MLP neurons of a small language model. Each row is named by its layer, matrix (up: input weights; down: output weights) and neuron, and shows model dimensions 64-159. Each number is 50 + 15 x the weight over its row's rms, rounded and kept within 0 to 99.
Before each neuron's rows, "fires on" lists the tokens most often at its 100 highest values on Wikipedia text that the model never trained on.

fires on: "ud", "ess", "in", "at", "im"
L4.up548:46 58 59 27 54 44 65 48 51 36 18 32 53 41 30 74 31 46 49 66 52 55 64 53 46 30 55 45 46 60 48 41 49 39 79 39 00 28 58 42 44 46 36 64 45 44 53 29 43 60 91 39 64 55 48 56 47 53 36 58 64 45 63 69 41 49 71 58 75 46 64 48 26 56 49 75 58 31 60 30 72 70 46 70 58 63 67 30 67 60 51 33 47 61 69 59
L4.down548:23 61 52 60 49 61 39 50 27 46 52 43 74 59 37 60 55 51 50 35 40 61 37 38 47 46 33 37 49 37 40 66 23 32 39 39 74 66 67 46 28 49 74 45 51 34 28 28 35 38 56 44 48 37 63 46 82 30 39 64 61 70 37 36 56 78 58 51 55 46 55 45 61 65 34 59 43 64 86 41 40 80 38 59 31 46 55 57 53 31 39 31 67 54 23 40

fires on: "ing", "s", "er", "d", "f", "x"
L7.up5:35 74 46 42 43 70 52 37 27 50 56 73 52 60 40 50 81 63 43 54 31 55 60 37 74 27 85 73 38 55 51 25 13 69 68 43 44 49 57 50 54 72 60 37 45 59 59 41 62 54 32 60 62 43 51 53 73 60 45 57 82 58 35 62 71 37 42 31 45 36 73 36 56 74 22 51 28 43 20 46 55 40 18 00 28 33 51 41 67 29 61 53 42 30 25 44
L7.down5:64 24 64 57 29 63 37 43 40 56 53 26 57 06 68 81 60 62 73 40 55 35 49 50 57 54 38 58 58 41 36 38 43 81 64 38 56 28 48 39 56 21 67 66 39 54 40 25 55 39 65 29 32 61 37 58 18 65 44 39 62 73 53 27 60 66 38 68 31 22 51 45 31 27 54 37 26 44 64 66 60 46 40 29 28 83 46 28 34 44 79 35 53 68 43 61

fires on: "d", "le", "or", "v", " S", "x"
L19.up33:50 39 64 69 31 35 33 41 40 31 41 25 59 43 55 19 70 71 57 50 39 51 64 38 53 57 63 43 64 54 59 50 47 34 74 40 58 64 47 63 47 60 79 73 33 51 49 49 29 63 41 68 76 36 63 41 46 41 60 65 54 29 34 29 43 68 57 69 49 46 23 45 42 42 73 49 39 58 29 23 42 60 72 27 39 43 50 59 42 49 54 35 30 28 51 77
L19.down33:37 35 39 38 64 89 71 55 52 49 52 75 36 56 52 23 65 58 59 78 23 57 34 59 78 42 33 60 55 28 73 48 68 25 59 38 64 53 56 52 39 31 31 56 52 57 75 45 40 43 61 43 16 61 50 12 51 39 32 37 52 61 23 46 59 44 37 57 59 75 58 50 41 76 46 58 51 60 66 49 29 59 66 36 37 36 60 34 62 44 55 55 45 55 47 56

fires on: " (", "ur", "f", ".", " m", " be"
L21.up416:45 54 45 70 25 49 70 67 65 32 46 51 61 06 42 46 35 40 62 30 48 37 71 38 50 36 13 40 44 53 90 69 43 33 68 49 43 67 52 45 33 48 86 51 42 74 44 68 57 46 39 52 77 42 74 41 47 50 63 52 27 36 66 35 73 59 57 48 18 34 55 56 37 39 54 51 54 51 61 23 73 53 48 54 41 33 70 30 53 48 65 42 46 56 67 40
L21.down416:39 62 65 49 51 54 65 57 43 71 50 78 71 48 22 35 54 49 47 59 36 25 50 21 47 51 71 58 38 29 46 51 54 59 43 32 80 84 46 42 34 90 64 59 45 64 46 55 38 55 46 34 37 45 57 34 63 37 50 52 57 55 44 59 39 64 34 50 38 47 70 61 64 25 20 50 53 75 69 59 27 52 78 42 46 49 55 48 47 49 63 54 61 44 30 50

fires on: "l", "it", "y", "al", "m", "o"
L4.up566:99 43 53 20 89 62 47 50 45 30 36 39 69 42 60 55 53 28 41 54 51 67 44 71 37 51 07 37 28 58 67 58 20 49 51 78 39 51 47 45 54 61 39 57 46 77 51 43 36 63 31 43 49 48 50 53 65 42 66 48 31 44 76 69 43 32 35 70 57 89 32 43 39 42 42 73 32 33 64 47 51 68 43 53 17 82 65 30 54 39 45 54 66 58 22 14
L4.down566:63 35 30 61 63 40 17 51 47 44 40 43 45 50 53 48 36 38 69 37 34 63 53 50 56 52 46 37 58 44 32 34 38 54 38 45 54 53 53 48 39 43 61 63 51 28 61 83 62 48 30 38 64 66 60 45 59 23 41 58 66 44 36 50 33 34 24 50 71 37 51 52 57 58 31 18 67 68 32 53 66 36 58 51 37 45 80 71 74 51 52 65 92 65 63 39

fires on: "op", "s", "est", "ur", "ay", "ak"
L4.up262:39 74 36 45 71 23 37 31 61 69 46 50 46 33 39 62 56 45 23 45 56 52 42 61 40 59 55 51 56 39 58 49 54 59 54 34 63 60 70 50 27 37 47 45 49 62 36 48 49 48 59 60 82 48 73 63 44 66 26 52 56 59 60 24 35 60 27 78 65 37 28 70 45 53 41 49 53 60 27 12 57 19 60 58 59 39 78 54 44 46 64 69 46 75 81 56
L4.down262:56 55 42 29 81 58 77 20 35 48 47 45 44 39 51 49 48 56 64 27 67 70 43 71 76 43 29 81 88 29 71 44 45 63 46 31 51 58 50 59 80 64 49 52 60 53 62 54 47 60 69 48 40 67 61 63 33 42 49 33 66 44 57 89 65 42 50 38 46 55 56 53 26 66 79 54 50 46 07 52 55 44 29 43 56 36 46 44 50 45 41 29 67 61 48 62

fires on: " a", " as", " A", "}", " be", "\n\n"
L2.up14:59 43 43 53 49 44 55 26 75 45 43 25 45 53 47 33 80 49 37 61 28 41 50 77 23 39 21 26 60 54 54 70 55 14 47 34 62 43 39 62 31 25 52 60 59 66 68 71 60 34 40 45 76 32 51 70 67 44 57 48 61 34 67 38 38 42 49 44 51 37 46 28 57 38 52 71 34 48 51 31 73 47 57 46 48 54 35 12 25 59 54 59 55 65 39 45
L2.down14:33 51 41 72 57 54 65 31 70 35 43 41 37 38 40 50 52 60 46 50 23 38 50 75 29 35 47 40 51 50 53 67 60 27 31 24 37 32 44 38 22 42 66 61 80 77 65 64 60 54 60 62 82 22 59 71 28 48 46 52 46 35 61 38 20 37 63 35 50 46 43 34 86 44 48 58 49 50 30 24 70 53 38 54 59 70 40 48 31 45 58 51 53 43 27 54

fires on: "ak", "ut", "\n", " as", "s"
L7.up911:29 50 64 69 53 46 44 73 68 85 59 56 73 67 84 57 55 52 41 22 49 51 56 59 44 44 58 47 72 41 46 64 51 74 57 08 53 30 86 65 45 41 67 20 19 38 36 49 68 54 60 49 56 23 78 48 19 65 39 31 40 28 52 58 36 29 43 60 72 15 53 57 46 53 36 56 68 66 58 37 59 54 39 58 36 26 55 39 78 55 59 51 55 60 56 63
L7.down911:76 29 55 44 24 51 61 57 45 67 44 63 50 23 57 17 60 60 32 67 74 52 53 60 52 42 68 69 42 62 68 56 43 44 33 62 47 49 42 69 42 43 51 73 61 43 11 67 71 52 30 29 49 58 59 71 27 80 71 38 58 53 51 41 85 46 70 51 54 29 51 49 40 44 52 53 38 39 49 56 77 60 38 42 13 21 55 38 65 20 51 53 56 47 56 36

fires on: "h", " de", " al", " ", "n", " Al"
L19.up317:58 41 51 66 57 56 54 51 57 53 31 41 56 56 73 42 29 43 81 22 57 55 29 12 72 58 48 35 60 74 50 54 66 69 49 40 31 59 36 33 44 63 49 50 60 45 56 34 05 61 38 27 58 45 32 59 43 60 28 43 70 40 49 78 48 33 55 37 57 41 27 13 19 57 35 79 26 55 54 35 54 29 49 55 40 47 32 25 64 63 66 37 37 44 37 61
L19.down317:58 60 46 73 60 60 51 69 50 46 61 31 42 56 58 60 45 33 48 58 56 31 24 66 58 75 52 68 32 43 40 77 46 60 46 66 41 56 51 45 31 41 57 52 03 53 47 47 66 46 53 46 39 76 19 48 45 43 58 64 35 34 53 11 38 65 47 42 55 84 38 57 53 47 46 45 54 68 36 66 52 19 62 22 30 58 53 34 66 40 52 49 59 21 65 29

fires on: "n", "g", "nd", "F", "f", "ar"
L3.up501:89 39 65 82 44 57 41 52 51 73 40 56 14 36 59 52 53 45 35 71 64 77 47 64 64 26 50 55 38 73 68 47 40 60 54 58 51 19 17 39 61 45 51 48 57 63 58 44 32 35 64 52 42 72 66 47 40 23 54 50 55 45 58 53 40 31 55 21 62 72 47 66 52 62 55 59 79 36 49 60 44 43 73 43 65 41 48 19 61 13 61 65 64 60 51 35
L3.down501:69 64 60 38 67 48 69 72 70 33 48 35 23 43 65 39 60 30 48 64 29 40 59 45 31 45 46 53 50 35 42 56 66 40 71 27 60 33 29 47 33 35 43 60 48 43 55 56 65 39 54 56 50 49 61 53 62 33 35 59 83 48 66 52 48 50 35 55 63 43 41 46 38 64 12 98 42 53 30 48 62 56 53 53 82 44 35 36 86 39 73 66 43 54 52 39

fires on: "f", ":", "as", "ed", "d", "ard"
L7.up854:37 53 53 45 40 61 34 61 38 55 60 84 65 45 51 48 53 65 73 46 33 63 61 50 71 39 63 63 57 80 57 47 08 48 51 49 39 51 51 34 36 38 67 43 57 46 48 34 51 49 42 26 34 47 38 68 43 67 54 42 59 45 35 63 33 41 55 24 45 63 47 71 41 66 66 37 52 38 71 68 64 53 41 45 49 67 60 47 57 35 41 82 39 39 62 45
L7.down854:76 62 57 61 45 47 44 49 34 72 54 53 71 61 44 33 78 61 24 51 57 64 59 45 41 63 72 54 49 51 42 70 55 52 74 55 35 35 56 60 43 45 49 33 39 43 48 47 25 34 57 60 58 69 29 43 33 62 39 46 52 57 53 43 64 63 29 60 48 33 49 49 12 48 30 55 38 37 73 43 36 67 66 49 40 60 49 58 42 43 41 38 40 56 37 61

fires on: "at", "im", "on", "om"
L4.up123:54 41 57 43 28 58 18 51 64 68 44 32 57 48 29 46 40 60 29 58 71 69 19 36 29 17 21 64 48 78 41 43 78 32 52 56 51 73 69 53 58 41 55 58 42 33 55 51 63 45 65 46 59 52 51 76 34 23 44 67 71 45 58 82 24 39 57 34 44 57 79 44 45 56 48 53 49 29 49 43 59 74 50 54 46 49 68 51 44 69 61 44 52 64 82 42
L4.down123:53 65 39 56 62 23 71 40 57 17 50 50 38 66 79 68 39 43 41 45 49 67 17 79 70 40 50 50 47 26 38 33 43 53 60 64 43 63 59 39 45 33 31 20 61 53 38 36 64 59 52 45 38 55 53 51 77 45 52 37 53 69 30 65 62 59 48 48 35 24 49 73 44 74 48 68 56 54 27 39 64 40 48 70 40 42 54 71 30 55 67 52 61 35 54 47

fires on: " a", " be", " A", "A", ".\n\n", " the"
L3.up322:36 40 52 19 44 21 44 51 54 61 78 41 45 59 66 52 69 60 23 43 59 42 57 52 42 35 19 56 69 64 60 51 51 45 45 44 53 62 62 53 39 53 33 67 49 59 51 77 77 23 41 58 60 53 23 14 49 40 70 69 67 51 51 42 42 57 51 14 56 40 35 38 66 52 46 49 46 70 47 58 49 67 55 35 50 60 26 35 37 39 60 51 15 61 44 44
L3.down322:29 43 52 67 25 55 59 67 55 34 31 41 74 59 80 20 58 42 69 32 67 53 29 32 79 61 51 60 35 47 38 42 51 41 38 28 26 50 54 57 45 44 49 69 88 32 54 43 59 76 67 47 53 30 58 54 33 46 36 68 29 82 54 45 52 60 58 71 83 50 61 60 37 45 74 24 73 46 58 49 49 57 58 52 52 57 63 43 69 54 51 62 63 37 30 37

fires on: "it", "ab", "p"
L7.up397:75 43 46 55 64 65 65 43 62 48 30 37 56 54 46 70 46 30 37 56 78 50 37 38 74 31 13 24 65 43 57 69 32 53 59 30 55 40 30 45 71 46 56 45 55 60 72 59 54 32 67 42 27 53 93 66 47 59 33 50 53 34 39 30 47 21 44 36 62 58 40 32 65 68 48 46 46 58 50 27 82 40 62 52 22 80 55 03 54 46 52 52 54 62 44 40
L7.down397:60 44 68 32 54 59 25 68 82 40 69 54 54 36 38 55 18 61 31 43 60 27 44 45 54 54 45 50 61 52 66 43 47 75 43 39 44 87 63 55 28 57 47 67 56 48 61 27 31 45 39 44 39 42 52 55 69 63 10 37 30 22 48 50 55 42 41 56 71 49 68 30 31 53 41 52 45 86 30 35 29 51 09 51 68 64 52 27 65 54 41 36 61 60 36 64

fires on: " n", "-", "1", "|---|---", "ay", " N"
L21.up912:53 52 43 34 44 65 44 60 52 50 64 37 46 34 78 47 39 59 42 32 37 29 65 47 55 64 69 47 62 59 61 68 31 32 62 81 75 35 45 57 70 32 43 69 55 39 48 61 29 55 56 39 14 49 38 42 29 54 55 26 66 37 33 71 30 71 47 66 77 78 54 42 40 44 34 43 74 36 38 82 46 50 59 47 51 47 79 56 62 50 35 18 59 59 49 55
L21.down912:39 37 47 34 35 42 50 10 57 71 52 74 40 65 48 45 45 39 44 63 59 43 35 41 71 53 48 58 51 77 46 54 44 27 61 58 56 69 68 78 43 69 42 83 17 56 64 57 87 41 46 36 60 62 47 30 41 65 54 60 63 64 21 49 30 35 70 49 51 44 69 43 49 62 49 54 47 57 27 46 82 62 46 60 58 26 27 48 25 27 37 61 46 44 36 49

fires on: " Al", "if", " al", "ical", "6", "ab"
L4.up967:40 38 58 59 50 28 61 54 56 73 53 60 47 91 60 73 42 24 61 38 30 36 16 52 68 42 57 55 47 51 41 48 46 80 68 33 59 41 45 57 53 60 26 70 47 56 53 29 44 67 23 52 82 43 27 41 71 38 70 41 73 55 48 36 38 41 63 52 36 16 54 37 49 21 32 46 47 58 55 35 40 38 55 71 49 49 66 23 60 52 73 45 46 40 40 55
L4.down967:47 53 50 67 54 27 60 32 48 65 61 29 38 76 64 52 24 37 60 19 59 39 52 59 51 89 41 81 46 37 38 52 25 62 51 57 74 30 30 55 73 37 60 53 41 52 65 84 32 61 38 48 61 33 34 62 45 46 46 43 72 68 23 64 58 55 51 31 43 53 33 58 83 51 36 52 32 50 62 68 72 29 58 57 62 53 41 30 62 48 49 48 47 37 53 50

fires on: "s", "p", "c", "ic", "es"
L20.up965:59 63 55 36 57 41 35 57 61 57 69 49 31 52 49 81 30 36 18 69 32 53 62 40 69 52 33 35 39 69 65 39 59 39 66 20 46 60 26 49 76 62 61 69 50 46 54 59 23 50 49 79 45 40 55 33 44 29 50 69 57 37 63 38 51 67 55 46 62 51 57 36 31 67 59 28 58 73 41 76 67 40 58 57 30 99 41 31 46 63 21 56 80 54 56 46
L20.down965:45 42 47 41 88 56 35 63 60 58 60 72 55 43 33 56 57 50 36 49 64 68 21 56 72 48 43 51 33 57 37 51 50 53 43 22 53 54 46 45 63 45 62 29 66 50 39 46 39 37 42 40 52 57 31 25 64 47 31 63 25 18 21 67 44 58 82 63 43 39 54 48 41 29 49 47 59 73 56 40 27 33 46 50 69 62 33 58 55 63 47 15 79 65 23 59

fires on: "t", "ation", "el", "if", "in"
L7.up26:48 57 42 56 56 37 59 50 55 55 60 23 75 30 34 45 76 71 38 55 49 47 58 51 38 43 44 18 39 59 39 47 52 14 81 58 37 28 34 62 35 57 13 14 52 43 54 52 61 49 53 51 80 48 45 49 44 45 54 61 48 49 56 40 34 38 51 05 29 58 39 62 38 48 67 56 69 59 42 55 68 61 42 50 45 74 36 36 54 49 67 54 46 67 48 66
L7.down26:71 49 51 60 70 56 38 43 66 34 43 66 36 65 39 69 46 38 52 38 51 50 70 34 71 74 43 65 47 49 77 62 54 57 67 82 63 58 47 47 40 75 75 37 37 56 26 23 46 61 45 43 51 41 60 29 18 43 52 60 19 15 56 59 52 28 72 33 59 59 50 35 40 37 35 51 50 25 44 50 38 81 46 56 57 55 63 40 26 76 40 49 41 63 50 71

fires on: "al", " al", "ar", " Al", " U"
L21.up103:55 53 45 48 50 34 66 85 31 69 45 76 41 83 50 57 56 33 45 63 41 38 38 66 75 33 75 45 23 61 60 32 67 58 41 28 76 35 58 72 42 72 24 56 61 53 34 54 27 69 25 29 63 42 52 39 35 70 62 40 45 74 79 19 37 41 46 24 40 64 37 47 29 40 55 50 51 57 53 55 42 63 50 79 31 47 46 44 20 47 68 41 55 69 53 76
L21.down103:78 49 48 48 58 63 41 51 46 62 66 61 57 44 54 72 56 46 50 45 34 52 71 54 75 60 39 37 71 56 59 52 28 50 77 70 29 77 66 30 56 47 46 60 33 53 44 50 62 65 59 50 52 49 61 49 16 24 52 51 67 48 40 77 45 48 51 58 54 60 77 44 39 40 54 26 37 37 47 71 77 13 43 34 46 48 53 72 62 40 64 25 38 39 46 42

fires on: " of", "ed", "s", "ic", "ac", "ew"
L21.up393:63 51 45 59 71 36 39 34 39 46 43 53 41 75 36 80 40 96 54 27 63 40 54 59 48 31 55 64 62 38 53 42 54 49 67 92 52 42 59 48 19 35 52 43 42 13 43 33 52 49 35 25 58 65 60 77 75 29 69 28 37 55 57 33 53 64 42 65 36 47 56 54 75 69 51 67 41 63 30 49 46 58 55 53 52 10 72 26 46 19 44 58 25 49 56 53
L21.down393:50 30 56 23 34 66 31 67 60 48 28 35 39 58 28 57 35 58 53 84 50 50 37 51 48 36 39 77 56 57 47 41 55 62 59 56 63 52 38 65 50 45 45 54 46 33 55 25 51 56 51 67 40 69 35 05 42 65 43 63 83 35 53 92 37 39 42 44 37 59 55 53 37 32 55 26 42 58 27 38 75 46 59 45 68 61 36 82 42 54 57 18 72 35 61 59

fires on: "a", "f", "ar", "c"
L7.up712:61 53 48 37 43 33 28 53 50 55 44 64 34 29 61 22 49 45 44 74 60 77 66 73 59 52 37 45 41 47 56 45 24 42 64 34 39 33 55 56 60 41 53 42 55 57 49 46 62 50 70 57 63 43 50 42 56 00 15 46 58 35 68 25 26 60 54 43 66 51 50 67 49 34 44 21 27 35 54 37 41 52 61 39 56 48 51 26 28 00 65 53 13 42 63 68
L7.down712:67 51 41 38 72 47 74 59 68 44 72 05 38 45 53 76 66 13 69 32 38 52 68 48 33 54 46 35 41 54 66 66 51 68 42 49 36 55 24 59 48 40 61 48 60 52 54 69 63 45 67 61 53 47 36 29 48 30 75 56 52 62 51 52 44 51 49 72 38 31 61 43 36 55 38 59 74 23 45 52 56 28 55 61 39 53 27 59 33 53 41 62 49 29 08 54

fires on: "in", "t", "an", "/"
L7.up733:70 45 32 55 74 78 48 48 66 56 31 63 47 51 46 45 45 56 48 46 41 42 54 65 43 51 59 45 43 60 28 58 37 44 51 57 40 38 48 44 69 74 35 02 47 50 76 42 21 52 34 50 95 12 61 48 50 35 35 50 55 40 46 07 61 57 49 52 57 60 52 59 55 49 73 49 59 50 53 59 68 28 60 59 65 82 60 55 40 43 73 51 40 66 56 56
L7.down733:49 30 52 31 30 28 47 76 20 69 57 42 65 22 45 50 86 48 99 54 65 40 48 62 28 56 54 79 65 48 64 32 46 46 62 66 60 44 39 67 61 35 51 56 58 41 49 68 48 64 56 63 48 24 35 19 51 42 54 67 53 51 53 49 52 43 38 30 70 58 32 36 15 64 43 35 27 24 48 42 51 74 48 58 58 33 56 24 45 46 42 35 25 41 38 58

fires on: "il", "e", "ing", "ain", "ab", "ir"
L22.up956:44 38 61 58 49 50 54 46 38 36 42 67 62 37 54 82 42 44 70 08 31 18 00 59 57 36 53 72 57 53 43 37 29 46 59 64 39 50 41 47 46 51 83 58 58 37 43 55 54 46 35 53 23 63 44 50 34 40 61 25 59 54 74 45 63 60 34 60 31 44 46 58 42 49 58 52 63 56 13 46 63 77 29 63 52 67 60 38 50 40 32 81 37 55 44 43
L22.down956:19 08 59 85 27 66 55 27 39 66 47 30 26 50 29 52 37 34 74 68 43 51 44 56 64 72 54 20 39 50 67 57 60 41 51 57 16 42 73 39 31 19 66 57 55 50 52 58 37 69 30 56 48 39 43 72 36 53 73 68 39 47 47 38 46 44 36 43 34 62 38 39 60 40 53 59 64 29 61 63 60 43 59 53 54 72 52 58 24 67 33 30 77 37 55 63

fires on: "e", "es", "%", "ate"
L7.up278:42 50 63 30 53 43 54 76 28 71 90 51 73 65 64 36 56 73 38 44 52 61 55 82 50 42 44 43 29 36 32 59 43 72 47 32 73 19 45 57 62 58 46 58 39 26 24 39 49 47 42 30 51 48 37 60 61 62 35 53 60 52 48 38 35 46 23 59 58 60 65 67 45 44 46 17 69 64 33 44 67 33 56 25 68 82 49 54 54 57 69 41 61 52 23 52
L7.down278:50 47 76 53 80 54 40 39 44 38 90 59 67 48 42 35 43 47 44 36 66 35 29 40 31 31 46 60 45 55 74 46 32 43 30 45 34 48 48 48 34 63 83 41 42 46 40 61 58 49 75 39 36 67 50 36 53 64 36 32 41 48 39 42 65 52 89 19 38 47 35 57 39 56 58 21 45 23 26 72 63 32 56 49 41 59 51 48 48 68 60 46 53 65 58 61

fires on: "0", "or", "ic", "ed", "al", "le"
L19.up40:61 50 29 87 38 38 25 45 41 44 32 23 44 84 37 51 40 54 76 39 62 19 43 57 53 65 71 24 51 58 54 69 36 68 61 56 25 53 48 45 41 27 58 75 53 36 64 37 52 52 43 46 66 33 50 65 51 52 49 29 54 60 48 47 47 88 26 65 60 39 42 36 46 56 42 40 33 69 42 44 48 13 38 51 59 56 68 51 76 51 60 64 27 38 47 35
L19.down40:66 62 58 44 53 76 71 84 41 35 28 54 41 57 59 72 49 48 31 55 48 35 51 60 24 38 55 69 72 60 29 11 86 46 62 45 60 43 38 58 38 36 41 50 48 56 66 29 64 72 55 36 43 59 66 41 54 47 43 80 71 56 45 64 28 60 28 14 22 45 34 70 44 25 31 54 55 70 41 57 46 86 93 28 38 62 37 41 61 62 34 33 41 27 49 47

fires on: " L", "le", " M", " J", " S", " B"
L21.up559:54 38 39 74 74 52 47 48 41 31 33 69 35 34 50 34 46 60 55 31 67 69 37 58 68 45 47 44 63 74 64 44 75 42 40 47 54 32 52 41 49 35 60 51 09 47 28 49 36 87 34 15 73 52 60 72 57 56 55 76 61 11 26 58 53 59 62 85 53 21 40 67 52 61 63 41 43 46 61 21 48 33 65 33 36 35 23 62 74 31 59 38 65 51 62 34
L21.down559:49 53 61 73 56 52 52 55 65 77 39 45 29 44 44 31 62 54 53 38 35 46 37 55 64 36 54 49 35 50 63 69 63 61 54 15 72 56 35 40 57 55 34 43 40 62 44 58 57 57 51 63 34 62 47 49 50 63 51 41 55 47 32 46 50 42 63 39 43 33 72 24 43 45 28 56 48 38 38 47 51 37 38 52 33 49 43 44 69 39 41 58 43 29 72 63

fires on: "n", "e", "ri", "x", "d"
L4.up656:71 60 72 53 38 62 68 40 37 22 35 42 56 30 80 25 60 62 35 69 35 41 37 80 37 57 71 58 25 69 51 45 39 70 39 47 28 54 49 69 80 41 29 59 82 78 19 56 32 46 28 50 66 64 39 63 50 97 46 45 73 26 35 41 31 68 31 57 42 64 49 75 54 37 35 54 64 56 48 58 45 18 37 51 58 35 37 67 37 64 40 40 48 74 34 74
L4.down656:55 49 72 48 57 47 50 65 60 48 57 25 25 57 28 61 55 35 39 63 36 42 58 36 63 55 62 63 34 50 50 68 41 29 55 51 59 44 64 57 23 23 47 65 51 47 50 51 54 49 61 49 48 51 39 50 99 45 52 60 68 19 55 70 45 69 43 37 55 57 61 53 49 38 18 29 34 56 63 57 38 56 17 57 37 50 35 83 46 30 36 45 42 68 49 45

fires on: "ure", "ire", "a", "el", "o"
L4.up409:52 37 65 34 73 58 75 40 28 52 42 56 11 33 49 36 61 48 51 29 25 54 36 60 79 45 73 39 63 58 39 47 36 52 82 52 31 55 56 51 39 42 36 10 64 38 39 52 36 72 67 60 68 39 31 62 68 48 48 72 60 54 67 34 40 39 20 68 43 47 59 55 60 15 80 52 34 66 57 48 56 63 38 46 44 00 77 41 38 41 69 50 62 31 65 53
L4.down409:75 51 69 51 57 60 39 29 65 57 72 67 60 60 38 32 48 78 43 79 63 55 43 44 73 72 47 72 40 46 48 47 52 46 40 62 57 31 47 67 22 49 61 57 33 67 37 25 49 47 46 52 52 53 14 66 52 64 34 74 45 46 61 65 50 38 39 15 31 37 28 56 79 61 70 40 66 95 56 56 34 36 55 25 58 43 63 48 57 58 66 33 69 55 15 48

fires on: " G", " s", "ir", " f", "en", " S"
L21.up967:62 43 41 91 54 40 44 75 46 48 67 63 18 38 61 38 65 60 73 89 55 36 49 42 30 38 21 46 33 64 65 78 63 57 49 39 44 41 35 80 48 37 58 23 76 63 59 76 71 46 38 61 31 52 54 64 33 46 55 22 43 63 64 68 58 33 30 38 54 56 76 46 44 43 58 22 55 40 74 38 43 78 40 39 37 63 38 33 40 45 40 37 42 55 50 55
L21.down967:45 82 59 54 57 37 47 53 47 73 29 10 55 59 15 42 88 34 45 64 38 51 62 54 64 48 53 62 51 56 69 66 36 71 62 36 43 39 79 51 48 47 50 53 49 49 62 49 42 48 67 80 54 58 46 51 33 35 43 51 82 51 35 47 40 60 66 38 36 50 71 35 50 71 40 22 38 44 42 47 61 67 52 50 45 43 44 65 56 48 54 53 41 43 23 57

fires on: "%", "e", "are", "es", "ate"
L7.up574:33 26 50 30 46 51 75 59 41 67 76 49 58 73 50 34 74 54 67 50 68 40 42 56 46 60 56 41 47 50 36 45 60 55 75 40 52 49 62 62 61 51 49 81 36 56 32 50 53 49 66 63 37 53 38 51 71 55 44 48 80 59 53 67 15 43 41 53 52 55 47 53 51 19 82 45 69 41 43 53 56 33 69 46 45 54 27 48 18 23 47 50 71 63 51 17
L7.down574:33 33 71 47 52 59 34 43 67 66 56 76 39 39 35 43 28 39 45 66 47 35 49 34 61 55 56 57 30 67 64 68 23 54 34 61 31 18 46 71 41 33 38 43 46 38 29 59 76 58 49 45 23 57 57 47 74 67 14 62 53 58 65 70 58 37 68 42 75 39 37 54 45 65 37 42 64 47 29 57 33 45 22 64 41 71 47 41 59 72 50 65 65 67 51 36

fires on: " of", "ical", "ess", "al", "ial", "ary"
L7.up228:49 52 38 32 49 43 73 63 53 42 38 51 36 42 49 38 75 56 39 46 52 65 50 71 47 56 41 45 45 30 46 47 43 64 55 48 43 55 56 30 64 67 44 36 54 59 24 49 31 59 58 33 81 67 28 78 55 34 64 48 51 39 61 32 50 84 49 47 54 74 46 28 64 17 55 56 85 44 37 28 34 62 68 29 27 41 29 53 59 32 64 41 46 53 48 51
L7.down228:71 81 76 52 54 62 41 40 47 50 30 47 71 70 51 26 59 55 48 37 72 68 40 69 51 57 52 74 51 37 20 51 33 61 45 49 43 62 43 35 56 72 62 46 50 55 76 56 49 64 53 34 75 51 46 39 67 47 44 32 45 41 66 60 35 85 34 27 53 75 59 30 43 52 30 45 32 69 06 57 60 52 71 49 54 51 33 62 55 13 52 53 36 62 45 32

fires on: "ent", "al", " h", "ies", "ial", " re"
L20.up942:55 44 23 38 57 60 69 64 69 45 60 40 56 62 21 56 54 39 35 41 58 45 31 82 50 56 66 59 35 44 90 42 60 44 44 43 40 46 88 48 58 77 33 43 75 37 20 62 26 74 62 24 50 60 58 61 48 90 33 37 38 34 56 17 48 30 39 27 67 27 63 30 32 35 52 78 64 57 62 39 38 74 32 40 25 48 06 40 31 28 56 63 73 59 50 45
L20.down942:23 38 64 62 43 53 44 55 41 47 39 23 73 41 60 59 44 42 35 50 59 33 54 25 49 42 29 48 56 64 31 51 78 79 48 66 68 48 39 55 55 81 56 51 31 57 75 70 64 76 40 31 66 38 49 61 55 39 65 15 79 47 58 49 35 47 55 43 53 34 71 31 55 20 34 39 44 42 52 54 68 47 71 64 61 46 70 53 44 68 49 33 71 29 40 38